python train.py --n_layer=13 --d_model=768 --n_head=12 --n_kv_head=4 --head_dim=64 --d_mlp=4608 --vocab_size=8192 --activation="squared_relu" --norm="rmsnorm" --norm_place="pre" --norm_eps=1e-05 --positions="rope" --rope_base=10000.0 --rope_fraction=1.0 --qk_norm=false --attn_scale=0.125 --bias="none" --tie_embeddings=false --parallel_block=false --init="uniform" --init_std_qkv=0.0241 --init_std_o=0.00472 --init_std_up=0.0241 --init_std_down=0.00193 --optimizer="adam_variant" --lr=0.000371 --beta1=0.9 --beta2=0.99 --weight_decay=0.14 --lr_head=0.00319 --grad_clip=1.0 --warmup_steps=564 --schedule="wsd" --decay_fraction=0.743 --decay_shape="sqrt" --final_lr_fraction=0.0 --batch_tokens=[65536, 131072] --seq_len=1024 --doc_mask=true --train_tokens=1043000000 --steps=11308 --dataset="wikipedia_en"
MLP neurons of a small language model. Each row is named by its layer, matrix (up: input weights; down: output weights) and neuron, and shows model dimensions 240-431. Each number is 128 + 24 x the weight over its row's rms, rounded and kept within 0 to 255. Numbers have three digits each.
After each neuron's rows, "fires on" lists the tokens most often at its 100 highest values on Wikipedia text that the model never trained on. A number after a token or word is its count.

L10.up3097:144143138081105110135150134153169085148102111143099112113139133133098112138160098122144184090126146128142151138095093101152126093121108136146115155128119155118112093147166103130150106174139178123180142124100094144158123139105163116093116140100160191121124127150154152143116102120117122133127119138141123150148132158135106112146149134116126115175121134146145126154153162130129195131146115080129156159109133174136095158116107120087158116096108090147149117142140130142163129139127167102153144138120184162138087155132148130122126095099090133109175132122154118136131146098130165154
L10.down3097:111118081104118093126122095083118090171145137160121117110088126147128144119128101113156107104132117171104140145115148139151145106158123105146138107119144130145092111131095084142185109171124122128105149129150142112140117109147133143137124147131143126125149133116106130120149149147141149132094095100093139123126139120100125097101086113145135099155135127130105135098152141114108142102156087085120130114127143128150101118157096111064125086109123144104167154119138180126122147118117134151131166134144136130085131153111090094147161131123150085141132180119099104083123096105119093082
fires on: " |" 21, "," 19, ":" 8, "k" 7, "\n" 7, "ap" 6

L10.up1453:124090114103163133136113137086143177135078159114161139110101116157120095161118134138124162104130117119154151143132120151145111104119135100112136140124155165123146132127107099164115163151160127098118157129131151080135148095097134162147128123155124170096149089131121130098149162152116137120133153121066129116090092157124123135115140153103078134075099128125100112110101134156120115131108123124101145109125117100114124121145097170116122108122117116175173124160158134151140153164139142138154135108174092162112123164153119120067144128115088147117134093161127123121140159136153173154
L10.down1453:157101113114142170125129136173106155098116087141134122147132154178170129122138170145138132108124145118109131156144118161135167142148138187127144122075133109227118119067153107111122049126139119113130186134149110140127115114137169145134145116139121093146144159145155126125139141115127120115101134124087142109113106106139093049144163099145161140127132139121112113104144154147119151120151146137111154131118106124108182159156145122152106171098164128120171131123113128116134146140128088140132073132189184175118127117137136159142103128122108138121091122111142151118138117174094123108
fires on: " |" 44, "|" 9, " " 4

L10.up574:132124104115169112145146146087147122084143101135106159127132091161124114123134105186110121140097136155103106133155157104126123156165122115108079150157137149111107160166125129159118122122185131123125086094160086085107108130123153093108135108133084134163113094079167114111054138122152146163138123127141099069132097116106131126095143158136129111128097136139150125113145107110132143147141114143109121150142138128137144145116181100131109120150127088128144141107185106176155106145157122115109125135181140145149116159186099115129144124145096144128146133115094177116132120132116075148
L10.down574:109107109103122138090138114131144171102128118133152116114147159142138096106139138170125123160163129146128158157118135144110164139139118125137118124147067114120128155150138186110123092139136167127133175101135127112121114121136143133142168150138119137170143097120113147112117092087095164108154116123117110158136179090128130102115123165116136149118167172112091105129121175158142060125131152146131152136152128095128145183078146133074128113128103132130166147156136162130156127128126139159095118182081145150162124160127133123163138150119125085110091140109127115134103131113115145094
fires on: "." 37, "B" 5, "M" 4, " B" 4, ".\"" 4

L10.up693:140133123092135136132145169111128156072142128152122131107154135147149118143147148149112128140091130101125094095098112101124124125150129184139154111082137126141129183130134108164148129145102100168164155178114122124162168134173143145097099125096106131100126068150146155111103068153137111122154149138151089108138096161081099147114113120127107127121116116088161118111117121122142123151152080105110100119124123164117111107127130110116120135142163104137136107109105161105124101144150117142135124122155110097113143124158106140110155148147124132114150141162139119123088136172142131120
L10.down693:165126146173132149137152123133119139135117189118162092128137123134101148119129159165109152183145088122121153104122105111119143100166120082188113142139160132170130138138149114120127134119076137153133147111112124148166153144143169101087180108127110103124124150150135176126155123135134164108121144101127121070118136134122144024108110130114161105121132157141142073085090111142102101157160136112127154110117131144124113111114154166154112135142104135172119129104153136124084156121062124114097143113134119137122157147124108134092096138111079164090124156155122081096106117098111128136
fires on: "," 54, " was" 8, " to" 6, " and" 5

L10.up1365:121092142076139139146133114075119151132097079089119133128111142111128109172131148099097129108120141113143140118133133153132072132121074119107140129140116133129144133100124115149126101163112129165146132137143140126116111149128133111133103139081094123117127091101159144125112129163097127090130161114091144092145110133122150155116114118145134092120109089152119129107153136171122124146125132084142109117096141127117123130091113164141107122127174111119115113149158166127137110165133177132137128116188109109124195098094143152157062095167088139170165140124129154135078124157173184127
L10.down1365:100109133159147124131172124162131132131152144137137157153112101126142131111114152076139151105113122104119113133138134146107163143089176122121142132137144140178084138133131142114114131125140115119122095109102138167152116157169174100126091141102116164158080074119156127111133127102122124090153148143147158101158173137145096108151125111093125113100100101150158135121145145149123108128121073125149171125128155138100156119101111138118122132127130096112138142115145093105098113133129116116152075136127171159101102132135139090080132166141111133126133130094161119147132153190109136153
fires on: " |" 27, " World" 7, " European" 6, "N" 5, "FA" 4, "ian" 4

L10.up4129:150144135102103131122133099105093103155066098137151140168086109172127140153062104165150162115134082124095176088141136154140143091106135149105135186141101125121132117151159142117147105131143119140116144125135145133095126126071156123144071149112142120166134105109124164130135148136124145107101160113133102115133107118105105119112142144134147127108147166119128150107156124141112105137116105102112147120161153109144155117118133129137143133139115155115119097139153075149146097132110145121129155145141137130130131081122140144139111139144108170098113118107103115144122104106108117141
L10.down4129:126154137143132122155143106137161103109130111144119164138098144128139104163137126151108159119105125125157131111112151127170113194114123124123158168092119115174122185125114141129152107137107121136136154142089149098127105155095127132123097127123132155110101145150112152097086080096119155115084103140151094169109107115111092108130134122114120196141151105121112164096110151115148101092147090127098121078097130102138156130091170118113117138111160114151125115144156174132128150164098118089142122160158117082137143126111116120163135166091153113150105074106134118120138192132134105134
fires on: " the" 27, " was" 17, " The" 7, " is" 7, " |" 6

L10.up4503:127111180129102154096085112093135157130137126152100126142166085121121089140157077199136097117126153117105099140140120168152097113130091090135132165108148144094090126116148155134172105107155125071142093119113108154175156156162134114154136117131143123149115131144146158088110096134135127166129158142101157121117107139176120174136140101084167074156141091118153165120093068131110127113159121106091126126134084094150118084137143143149119101125166107126138111224129117122161139128147090112122137146140135154123102116120098097142099131080092121145132134113152151127135112145120133150
L10.down4503:098132132116096136105124145123125144147130083121131132105124154167097104135112159124129129095088092100140138162097120104142165122131145118129135145123130125106130151155151137163126084107108133127046110124126123155135074096125145087130142124127121127161136094135138096137125129163106127150132140145078087073120131159095113094117123156139170138127093103166117158126147120091082141112095150166153105122157141161133131150140142068172148130152127140150151122108142117131158147159133134123119164125092125129139118183126105111128104115094120131149119149147132149126120094124154108140
fires on: " B" 45, "p" 9, " D" 5, " a" 4

L10.up2377:181082144076158107077119135171122111133135098152130090158158141111094173142103117142100129096144114101154110129092093128096150107175124153131149126111134131105133164116148114139120154125178120125108091178102172122161155103111153108180101140159151106141096077152126097110105110130154182090128116151128147115156150112129150128108106126118086088102101126125124098156136134139169143108147086119103105144144117094125111090129133125121109109108126106190140099145107128121164162161176144140113129110130130135140141118109110171119061143069078131080117152115137167161130134127134132116
L10.down2377:134127127122118152153122141177086158168103126151151059135138091157160098136133116152137108146126169153120130115144128123108125106162122115160129162143113150114175113135142146127147126119141129158114108122130095166150097162123104116131136156117162111116118115133153162147164108123142167171113100116132142130117093088133139093110148103120144132140120134161093145123149163177128118128124123109134148129108109090142086145161126105107142136199194157087099126115125123107126100117158124102149119137147136195121131132145120164140125088124114118145111156103137106127145152146133155109
fires on: " |" 27, " " 11, " (" 8, " Squadron" 7, " Brigade" 4, "ment" 4

L10.up3406:154162179101108122143161163106142111125095142155115174105162145126140140105108147135123105129090101102130116128090161110082145113148148141129126123129144119162102108175122122147173098129099110146076113131139129138108125101140107150140143136136140129105121165158149173138113145151138119125137120149104104086097126113093142136113157135154119132105088142143121173091123084112135171094114100150091109165132139095132142139118111115144127130123085113148122141093127102127158106145100150159156155108163116129127111104143093124123150155141127157118162175144124090181182120113104108125
L10.down3406:178119153121138167138127112134092132107143097151125118128145137163111148090142127123094122138157147152095180125126121162124120100137128116115119043086103141207122110148131158121158080148158141130130104111137135156096130111119150117160090108156141135128107140112171142130137124074164089161114110110110138137097138127189105027127145158149157149131165137135113136176111134111144148148146115136106149118118112155127132165136149121130118149137151150133152132125126101116140125092149092169128118100111107199110099108122120100142153091100145127164130126130142122163124131155133103136
fires on: "," 38, " |" 18, " on" 7, ")" 4, "m" 4

L10.up2302:153126100162126102073120116133076124144098150092174152128117119136177124180140151109146148125120094131116075136127102149140107153111143126145147151117136146148121124135131121136150129149142169118127151127127113118148120095114184085105122131092146104094107092109116149130104080141143114130120157166140140093130127144172101115110148110137118170166120097129113160162143075156118138074107108129115167114125123115123149127094145150128098129153117105117138095192163146138128125123158097165159154143175169139121099122119133142112149122079144132153126172154125151105118098135098145116
L10.down2302:164117145141170115135109154111152150129132092146121156151131130119113120143187134124116152119067105128155095099117136140172134109151125120173086108129106144157087157140138149082119147132103108124150141120155101136105143119125176118144155138108114166126158125146104081146130122144116134180144135143158107149147164155111156038146109169146154147124125089126141153127081127121108129107152102143096124125160111151160113103152146138106096136145125105125131102106122121104161139131135137115093117101150126089133102144124096126102106122106125148136102108100159137119149165155150202096
fires on: "," 45, "|" 7, "ount" 6, ";" 5, " " 4

L10.up3611:116109114151121123101153137137149093114112123131088109156098157117096077126155146144126084126148151107133136099135111121099106127160115137087122125134128118140134165151148125148140123127106136116137096112120129111111140154115128126080149085108119110097120103158129181133160158146092111099102159134117096073134085129120116171125129162117107139075108163115157141124110109167172167123126131081120133125099083129168142131137170133161108118172157132098102095144142098169153142142109112096136165131163139150108101110116123150138070125096160198101135141097144117107111097161159120153
L10.down3611:155185095178120108136113112137156136145137113138109096096151125113122122140111112145157126117135156156151103129177132077136132165166148130163163100128096140164109092083119103137118104154129148127141142138156102117104105128131138144158138115148131105061131085159130120102085121179121085151125131100125131157116179072144117141163123103145093145128123176165146160124178129141154128114120111070129142125122119131107146125115121091098124147125108111148129108125139120098118104149121063136140084150122120142152158104102118128130148117086126152078169133136167123094119090109117154116
fires on: " K" 35, " C" 14, " |" 13, "C" 9, "K" 8, " CAN" 5

L10.up4294:150162153168117143151133127098161095094125139154078092122110099131132134132116127143115106123149122105153122124167098116123131127158122131156165176112129140148140124157143150155153121107159092097126123085154137128157112067092128126118168138145123124155124132121125154140116148164097116166172134117144107141111087144091132144090108134130103141122125149117158111115131111115135148076125158109160141138108160120184155144123125136134161132113125118151127120108162142152158109196114147100148116107102138110130101091136111119130131135126142147151167105121136152137107144136117109127
L10.down4294:132158131139137127061156133115180148095150151143124081108129121086127155114156128133116112148203083138129124130138134109126146108143124130111127133145155171072111138111134115157082133116141136160129140148133146152135150138141088132178130128103125118098111104183109129137096109127113142151133191113097111164159148143142133119139063093129128129116146171126117100143100146156129103110101127115181137056137091169144112130127069112149149156137135132117124139131148113069144135109137150103146087122134122126125134118148142116094113115116082137110147112122137171123129129080056126106
fires on: "." 56, "K" 15, " Mo" 11, "M" 6

L10.up343:112115155130130148143113116110151132103158100149140104124097118080160159139165169146123094110141142117103118148129074107149123127101114159182177154119166161113123115120170126158135115124119132122154129121107108093113091117147155116135189111103125110125112104146131119081149160159122108098141109168121099116086124155120156125101122125164125119131094144121132091107146149132130102106142096100131126163152139159156125159138145140148144104188145119121136124111141096150134081119110100110107105132107116159129128119090115107101154146119124164131166187132086099125096166126149102132
L10.down343:170111125113124098134085150133135127082105138142093130125084087088091136123109101129121151154093145177141141137142134081111083173082147111116109150103121146163106158081107116120132126094149152112136146135147102131148126113117117130132196158111124131132133146151127077159127098138138180166152166144104137133163135137145132136134133118132100121131138124128126171101156080160170122112130118141162101096151114179149153121093153142120135137152128132135108109105101132103143113159106147118156083169165183122090153080133139110142115090120139150151144112103099132100112130121124099118
fires on: "N" 19, " N" 16, " B" 11, " K" 10, " North" 6, " |" 5

L10.up4594:125077155140148147126144102128138147088107102113111128151113163148153133152077112145138167112154175138136123154148125061161137091182140074097130147159126123124153139142136105112123161106148176097146102142150119091176101120116107145097127119115116147125149126136137169176139117142132143163126106126114122111131090123139130147121125141116137097164106126111175087123145137125154150140143118136153134152148098153160114105128126138198145132108139169143112150099139170139124116120158149117159123085154147098131132137126079165133091138143133135125132136130155099149127145114148112180
L10.down4594:132129130165098131090059100088087095149120156113137161100139123120156112082135113143182082093128133136146092115139152108144187118188133118116155108144110092099123156113098137075151120150106137087141133117099133103123127132151169142154089133140116122125138189141148101124130150143143104127123124132145115102139106133128157123095127112135160130149120171105115124115144140125165127136160110134138129066109131147107107112126132125095168141138159141128128129108150169111138135099172134124122124150144146144162147138115143150135089140136117111158119166142163107125140082102079127130
fires on: ":" 38, " \"" 21, "°" 16, " |" 10, "′" 8

L10.up1083:108123166105146116149119121126187088123157144111130084154062118118103153109144081087143132146153140132111103168128095107150133116154122124122124088127194139121115169126122148113110156140086131138112101084145112114137129150102107127124107137113107129137151105135112136109122138103146115144116141161117156152174148109088101130127144173152158130122110093129137135103147135135126115133106118113121142145100156114113104140100138156132077104093098098126131153125183108145110146134110118093121168132174164132128158135096094134138121147144168137125128159099128077111180181090105134126
L10.down1083:119130125087148109109189114126108150112103131112123136095113130110132147079122135093144136122059137120103110121112135126122132146150150101138122139121132135066164104097160120152117139115188157125110099140102132103113121133137113146149094128129115120112174161125123152160150134149109123116132101066089141149155096138161161152143127139105090150105165124107123127161114131142109140110121126110124126146166152194122140147157116129152109114120135156114110120110141143142117102161114156106118112111097130094154146125142131114143121126123146160150121122070132116143151131130142117161
fires on: " \"" 25, " c" 13, " " 9, " f" 8, " en" 4, "-" 4

L10.up4183:130136139137120146105140171134137107146092145152135091129124123093134172145086161143137115144131157132131114095139117103157119136163083126177119126114127123141103114143151144113141179136153115166113091114151093111122174106107111102172143106136115123144094154135132084191128112108119120119182143165117130160133117130144131147135133134130097122102107147121108152137119130158115103156114091132102099098129133109135129152132128116182166138142162081095116123097133144145142128149127096112084099140127100105166136119109134160151145087097132130082122126111132165154126091124154110111
L10.down4183:120157173075144159117124092128127164126142113117105126088130162138121120090104133120135128103118114164081133125137094127140143100166120098156146154118130125182134118079108120168102119111124158152149149126124141179128136133163110098130120141099136122149136138104134128131124135129112122172142151146108147125132114148165082081157113107093138096133147124130080133129122165116144124155118087143125117128136113084185111145163106110161137095134131098143117070095147157109189113125110123149147102114091130126165134107098135119166115158141147081130140068133092166098139077099126137163
fires on: " |" 27, "-" 11, "ot" 9, "===" 6, " –" 4

L10.up1211:115137141110157127146126081130093150126068106114152118143131131144168143105114136151110137118114128078158117166139169143131106097114098141154158149125110113156134131093134166116171099157123138150102166142146108103138148144141139141116116124118121131119152067159139164160120073138162152155173181121154167120113094118102111142139145163122176146141109149152085136131079103108129173145113124130107131107104106115118112148138120124117147139167126103125105096133187085119148091100132152079157131095089122085144114094127132132129152179127103133145136140152147111133105126083169132100
L10.down1211:132164170120124120142158168127129124122133157141115145124163137117091103108100100149121113144110067085115132133133138083121138103131144082119123112147095103255132156139150119150119116133134088143138120138144145122065145163155144081166136104137111088169138146116114163148116101133160138127091134130123169131132108090113124000175128137131141146095105104103123130099118089123114158088115106158161121107120148128091114102128092084127152147144117125139118117112146160099126117101100147091119124127108123123108099146135140139114129120103139107078125121141111114130138122166113134121
fires on: " and" 39, " " 19, "," 13, " He" 10, " also" 7, ";" 5

L10.up573:110147125148172157171172095106122117154149138165142148176095116115109128107137171118111125101118182179130136135089133107100119130141148091150094137124125094139107162152141108120134090144110144123141140132137121139111116105121120113121113148131135125171075128101124121165123124131110158144158130136110124132130097150170150156103122130072107095074096143125099108161121082140131109130101108132103129144125177117159129132103146149174114155114126150138150130116139096120126116121120108106109130075157100098149102140144112146109143142095110156115160111120104144182147111152121152111
L10.down573:133106148136140131170110132109172090125117135120138149124085128152134106147118156138160120130104153174141116106107098071154113126146132115115114124141147094076161120168122137177162183117102136152121150141124120125102131137146108149126139101115170162122106115097087141150158099126127126125134133108117153133151156160148138150123148129146139141132097107164111125151148130105147131139128112121084122122154133113110137122161127160147137127094107130133111139152134155146106110117133157057131137129108170144152085102149138164175123091112105157119139124130112095149103136153117138127
fires on: "-" 12, " m" 10, "p" 9, "ot" 8, " field" 6, " P" 6

L10.up934:152154118172107117172172165089147100112143135116129146110149094158146116135107125116093141093110132129155111172122121141072127145115138117134127136153129146090093149124110083126154103135112151121098123116094110126131145125096126143087136109125083122154140076142114121094148104111166105135133136126128107098175100143108105144146129143087119136142151125131186062132128128122127101109153119102162131158124146151139125115121090115138127082133159173157091102150102115136124112127115129095133145102144120106123132134118104123130133135137148161133145140133104091151107174157119099101
L10.down934:127113146099165133091155151128109123156133139131096146144121154169154154100129114100099136118121126105109131116115151160117129109119109177083118173085119144119152165122152146114100117168166170137129103071160073093105103137100102086135128166102105148110126115113120130126179105101138093113134102130117149129149075133140146125134137116102152167124126125121091159129106097096155145082119142130080125154152082110107118103080150135124112139135114121127119101132131149133109108134112144183118105094129123137148111066114138124149113125141142121111078111109105112141181139124155082120
fires on: " " 22, " was" 14, "A" 13, " is" 10, "-" 10, "S" 4

L10.up2762:082190132136111147104172111114109133127125117108133131126124119129107092170116150117147130138111134151124103112128133118127146130136148130127150132190114151108116104152170104158102118150145125085152151145119091124122095116150143115105153104116122123141151108111143173157089144140111123141117172121102091094120073112160093123118106151086130141147131130124109146090128127118146093110104129130118082122157078102158150107156118135150129137102188169138119152138171170124159114107173173165119137101132146128128105123146125172103125097110115132127149133086170138157130139149122146155
L10.down2762:132085134126133116124118131112070108149128119097129132157147113106179128111181150117143160112144128071110146145140133115117174113122112117093143122146132106176137116152156096140146110124148151119112153142140168073090149113165138096109111122123117148069157122142173142102127123098131100177135130149143116138106149112127141095129101151106136122118116117117109140111130097132131083109092102096098120133110091106083180101144134121135147137148121115134135131152115122173102129103129098133107097132123135139093134113152146146147121171166100166144145077132142166154115173117134131117
fires on: " |" 48, "." 5, ":" 5, " /" 4, "|" 4, "," 4

L10.up1569:158123086130144113133153129124135115123108122107162088129187168133149170156136169139136147123105112153108103154103107111145110114112131103148116179152134108130088137121111119084138123149149119112096144176101120154119145143140162098162122153081109135146119156097094154062167095180100110090130165157095143148122131155128127128168128119100119126154139127156114156097119105106128118123178086113147107118148138157184153124120129117127121137096125115134156114126120139143182103128151133141094157140124164160087109156134121121124120139140132134101096174156153111152138167139133120118
L10.down1569:150144104142119141112145147136136122141109100174125126133153132127121151094113140115087145134114135154114110127092125147165144104119087116104125079118124125169087087118167149111119118135142156127109120147108131122138108160113111125144090137102130106125162152106103094131123113139118099096117120118080105144132096139113115035118127152165109146139156126104129110104132160127151138132131126135109067074110166098103125143123120105135120098143129123114121169123130138113146144113084115149108103131110154148159116098159129101092100106124134105154156185101088150147136098126130087130
fires on: " D" 27, "," 12, "d" 7, " K" 7, "|" 7, " as" 5

L10.up409:100145156119131179143129130072130125103158138139126173117103151110125112105107118135102134095152121132111151145160155128119128117100128132225081166114128166152153137151137141112149134120147085093135125111086093135129140149086117067178098110146117103148101149141162118093130158128139102149144116142112162104096139099079064108146104190116130137135157112128137146128098124134142126128084123115111143160107134105156098137090155180114108118148107110134129123131076103127172127145128087164105177122177180118136110122112087148150125159118109148147118142117113118123170155123121141139
L10.down409:146161129106130129149093137126129110094119097107124121124109097142117125135121133072153108131132139105121124158091102158119107128130132112098152093129123151060126143118177129124144170128148110167135130101123102158123112119147159150126107096162139112135106158178116079141137145121155146142141121141126122154131178114133143190113132111128138094123088093134130067124082138097147141121097121141136124145097145132130125120107108145134076192101133089131127109128152133160118105116127148103126126117098128142140115141131131156153083166141112170099109095120154092132108124134113088116
fires on: " P" 30, " B" 15, " p" 11, " A" 10, "p" 7, "P" 6

L10.up2989:151125148075121098136154147133146126120149138138108117148129119176105117191150119129126121113158118100165152177107079093105066116134122126139156139168123171122107114162132105129136150117102139080092142161143106155141102126145148111107121132091119109146121093150100133139145097119109121099103164123151143128113127154095123152146124143111162134143098144134174107094150112129128108106154081118105106167114127151148151156101122099103174082100160109109128115119168083169153142152115138106151140123166190113144112169147107088165127104150131153094154183138123109116144126142132145157
L10.down2989:122114091112149156131160124165135121154180108094151109147125118142168141114133101130130130132143088151141080140138148130064112129111104080124096154129096112142129135089077130138135096149123131127129179116105131114126081130166124140119136141141175112141139127120118119147094117087085112104111155099157167148094140117150168114106087165139119125100108081129156122156136149128147109144174154137120126132111124136163106134150120150146078135148129103153126083160128160114153145111122145121113168129168142120115113125092141128124126129140109108085120118157119192114132085127154115119
fires on: "." 55, " " 14, "'" 6

L10.up3284:132101176106114164123123077133125084101112105138078154121146128113098085149162120144138092120130168136115118103159145125137128102186146160139135180166123126121123174151133160149126157162077080112150138132163118094108134114111121113175125092130167125107155135150092155103112143099128153110129113119115181146116117113173109142124166122137101131123112147113114146136124176125154143115128123136098093148085106115122119179124106085147125164157161105151136143132121131087090133167128172122154120128106102158120149149134144115099095096134161123146103143109119151154133097141136139126
L10.down3284:140147177120132184108109114119157123171135120108156136129138168122124115108130159129164146129101124111138165151143148098140137137133110148138128134096100119232136134161143170119140133126131131125119154169138121116117151107103100108131157094132159114150137132140081125169176125128102123140140141139114110134144115149158130054145124145129156108123145186131069131148127152114126139097158137153103105122147093124110117135141119156089138149120130127085140111143087087129131149129110115139120117108125096124141183106160143129076162135120114101132098115077113142118117148122126147132
fires on: " |" 27, "from" 13, " –" 7, " To" 6

L10.up802:108152125110150116138097118116144162159118138126129137120188128172135114183119123134132160096156120132116122118121161107118146146093093131178122162119104178103158119126110168140152114129112137091108063125126146136094149103115087113120146086101136149125106130138166159159152169146163141128121102144120131123145093154110101146126159167098121121113102095120166112166163111138146142146139145097099108152131123158179150113088099160094107162107149135129067148132123114139140095099129119130167119157126133125166103152120116181137127106139137180121151179139149140125110144153135113174
L10.down802:154132097099164145148137129113149143120119126160110124138152104145133134163151112117111141138156092113137130159146150108137102142137095119132144157105101150106132161166083121146145115121083107153116128113160136207120119148126139118149156128115138118155152127174125118132092129120159137134148139150131114122132128117133125165164119096112112132147128097146158179151145078139131109109161118108090140145085133076185126120134124182142122094115111174111102111124138108049131147138165123111126143149128156110132111106116147085163139141114115130083148097100157146098142110103128166152
fires on: " B" 25, " Mar" 10, " V" 8, " P" 5, " Sh" 5

L10.up2659:158106084107170140102119106156082130109141124117163144144159155163158155139126103116134126134090109130115115130110110189121119156153146078165080139081092133162141106129115114162170141141144128132086126139138142092100123134102123145117121136111155122111112159157105092107058108095154088116150159116133096114130135122113148126132068158096121159098147131121121143125117093133110150150125116123101100152144126103137138110125123112130100067161130120093152111151085129161144154139110119121115150160147111161130169133120128105119133132114118156081123118116174154170116138145142136104
L10.down2659:136130102143111103107098143142196086140141122161090131101182108105108092128152131134110107121121129112126107148160125130096135130127117144134149129142116123100115109132110117090112095149132171135133127123093126092141116119149120151143131123131092131119098145152111148128130094129122162133155121176133114158115147130106116079121112182112140130122128121118151130116110101157158103177157134151141128113132169109109112102129157134139149126121159144160137149155125098187093071109136129110111105136113121118156091131163087129114167141145080101088147170139155114141152128143112125116
fires on: " is" 24, "." 22, " L" 5, "′" 5, " " 5, " be" 4

L10.up202:140094103104166114147105146103108089137105124131101121117140095111136121112115128144148163115121093124155157135086078135120133106145108109121127178114135083120162155120125095121116182099145106115133114134160100101132128097105148099160111125153153114140105124162105132095099149138171091126165132148113090158106160137162143152080110126158172104071101136138084091112117156105103169091125107121088113127169134143107142154142122151137093129101139103111145082113186133167099134154110157099086127071112114150095102134100110166135122098107152121121132116142136119109111105136133119170
L10.down202:087124123144143153151153113154124119166147167120133135091112114117154212095100153139145172101114144153109114149132131127142134093141115139118155125125143146151132095105162170148119133182116120131168114140135112140108135156115113119147140103145130135130113128114111147130103131161184148138120122074128157126144146151115163126154084103119110125163121105155118129110146123076133111115121080112132101118149164142124108120105118098118120126150162117128162138158150139095071129130120116108149124108105116157110082140151108154127130113151167110123129110138116101123159125133142146150
fires on: "'" 35, "N" 7, " (" 7, "|" 4, " " 4, "\n" 4

L10.up1464:144153143087116146092119135134132119103178129160065123175136113111113151118121128118153127125146122152121129152119149130122123140149128116121099129148116161096109122108142152119117152123117090100140128119144078127146134145108129153162132113111166119130130109155118153081106165174156111151148107113142143172162130104143136138088145158141090140145133133093141083186121106142134120118095083140111131129150137138110128112121129127146105138120129128117144121172165170094119105096133133132129151140130130130124104127147151112162127107153106154132139138115137144164090143153163124125
L10.down1464:175114154198165147123135092154143145145126135135141117121174107134134131156104128142180155093134099118145129138126138143110083146130119145148102126156130126136149138117094106120112112127126136112115089148143125117141135143109114150141103129132124090082159156095146103097106154138189122127113114147128182146146110122119099074121121163161109112098136129110110124125134134104130133140117095137116152154151116143113076107092077120165112099147147136085071113106116134130156055111158171122127131128146117102151133120123130098138108119128126116071101141121132101123159147087119142126
fires on: "." 26, "0" 19, " US" 6, "F" 6, "C" 5, "S" 5

L10.up2016:152125128141122117158115166066138111157121169122133074123140147106111136091098112144131124139164151132142173072133114146092128109085157100151188157073138120115148133171125128156150136144118107101093142134095076083108100138084135131127104119172127158138129095127133100144135157116136097129143113116125106121160116144130083132147114129096098156097092159111112151133159122124138155105115095121116141116102158096125123087123154149122180109094114118134112112126096127180189086139103150119124105125121104106109114104109140128092125152138124121132101097116137118122147115081140086151
L10.down2016:120132134119088138132150117111169181103162132117107121137128149144113135113156142127153134092137149156149123123149104149122109136137182109121181159135126091180112176092163126157153129146168138139089114134100089151136097088104118101141129114170159114114169129110101118134125122075153106160168129081122125138103131119087149058132141118118161138149167104134121113140100152127117135105155143102136138097080150118094138099163074123118109165114093153162095109180110098094154081147141114132115117098185171136141123122163125091138135097112090127104129146078127125135096136103101113149
fires on: " the" 15, " |" 13, " by" 12, ");" 9, ":" 9, " –" 6

L10.up1710:158129151087131135112136187172171084113152137145064143177115129131129116109099141095087152125163143136126125107115131114136145087106098094132118166129144097132106173156165126169135094143133101099190107096171070131142107138132136097111176108125125160109135148122096092140127114158148111118133144104096061117129091179113125149060097154117166126113122144100122137118151127153112098103101095116110116138147123155123161143125111090164114161091131131121096099130131140116089142086143157150151110150097082136078110089142142104110114123158092117119136125162172117162103182180116109162
L10.down1710:148151141168141134156122133107121142151117132142138151059175126180159113120114101117176154052104119156107123169100125111095127158130107163125134120101133121143115147106122119126099138105137130134094126095124109137118118128107149158119117151127147120150139172127135152135120174155158123127092111107130121123173145102113149046115145140106104166126142162098079101097147121107126085123124094120133143125151193131105145107122161085115138134157133165102142140085072157122108143132130180127101079122126138085127131129135090138119119101133149157146128132118116091131084116119146133136
fires on: "B" 12, "C" 9, "M" 9, "D" 8, "P" 8, "S" 8

L10.up3572:123109132128116148110146090191128135122077131143099115155146115121152094125125138107148124114130134126148160171101143079117070118097107105122150176170119155099070162072146167122108145105143112096120113132117101121126101140128095116135130113113097123128106155128142132090086130145126118140117157130137160165121117175111120125125169129105107087147099087103145125127150080114159091098145116125120121154102103149130134088132122093156126091121150162139117125144165135093195134091137133080173141106131122128134138189159123106119131098102105119108127113152139149148145127147184119154
L10.down3572:152096143151144131141140147165112089097117088136125116112154153126082130116120119130156115098122146128108163180127104080124096176177156113116118113177166121147118113125116093120159120133151127136140119146122122089132110107159095125198119119082160158122139146162150121100126170135128088132122113116137127152120141146138082078115115105130113108123128140120135128117107117107140108108158130105126103151133085146103163142129092113147099132132082098109177095109116096128141111131164147106125120147190109135139114147103109117135098104130153103124119172107108107170138115137137091115
fires on: " J" 42, "-" 11, " |" 7, "le" 7, "." 5

L10.up3192:117121151133166175117104119085134092108080117095143124168144164133099155115143138136156143136148131137102146151122098128129085131133108141116110145110156149106171114150163111124163147124132096102142144124132137102151178146106121098161143135149099118117094120117117103095151141188083098075154119103042107099127165166128135143125106135118110088116144086125155124150114131130143112116140131147100106113127145110165083117105140136160090168079150175119115156126141128098170094126107145167134162096170125124137132127139155153120114115070110133111178116159075194193102130113134130132
L10.down3192:126094117159132084118151150124120110138113107114134145170094124129098132120150143089133126095116114155159143101152169089113115149127175142095110097116125116116170161124125124116133131147166138118147144118135087160163142111093117138091162106122109126142127070108114114151090122124137155177128141176126130154085120108127161094174147121110115158178121147107152153169142150161117136116143123154162137131136101140117106122129113139093106138122122143118184117147103169139128112115114157136131104145128147126172090097139130128120170108068082161122092089128100127127112132125176105162
fires on: " w" 24, " hand" 9, " W" 9, " " 9, "w" 8, "W" 8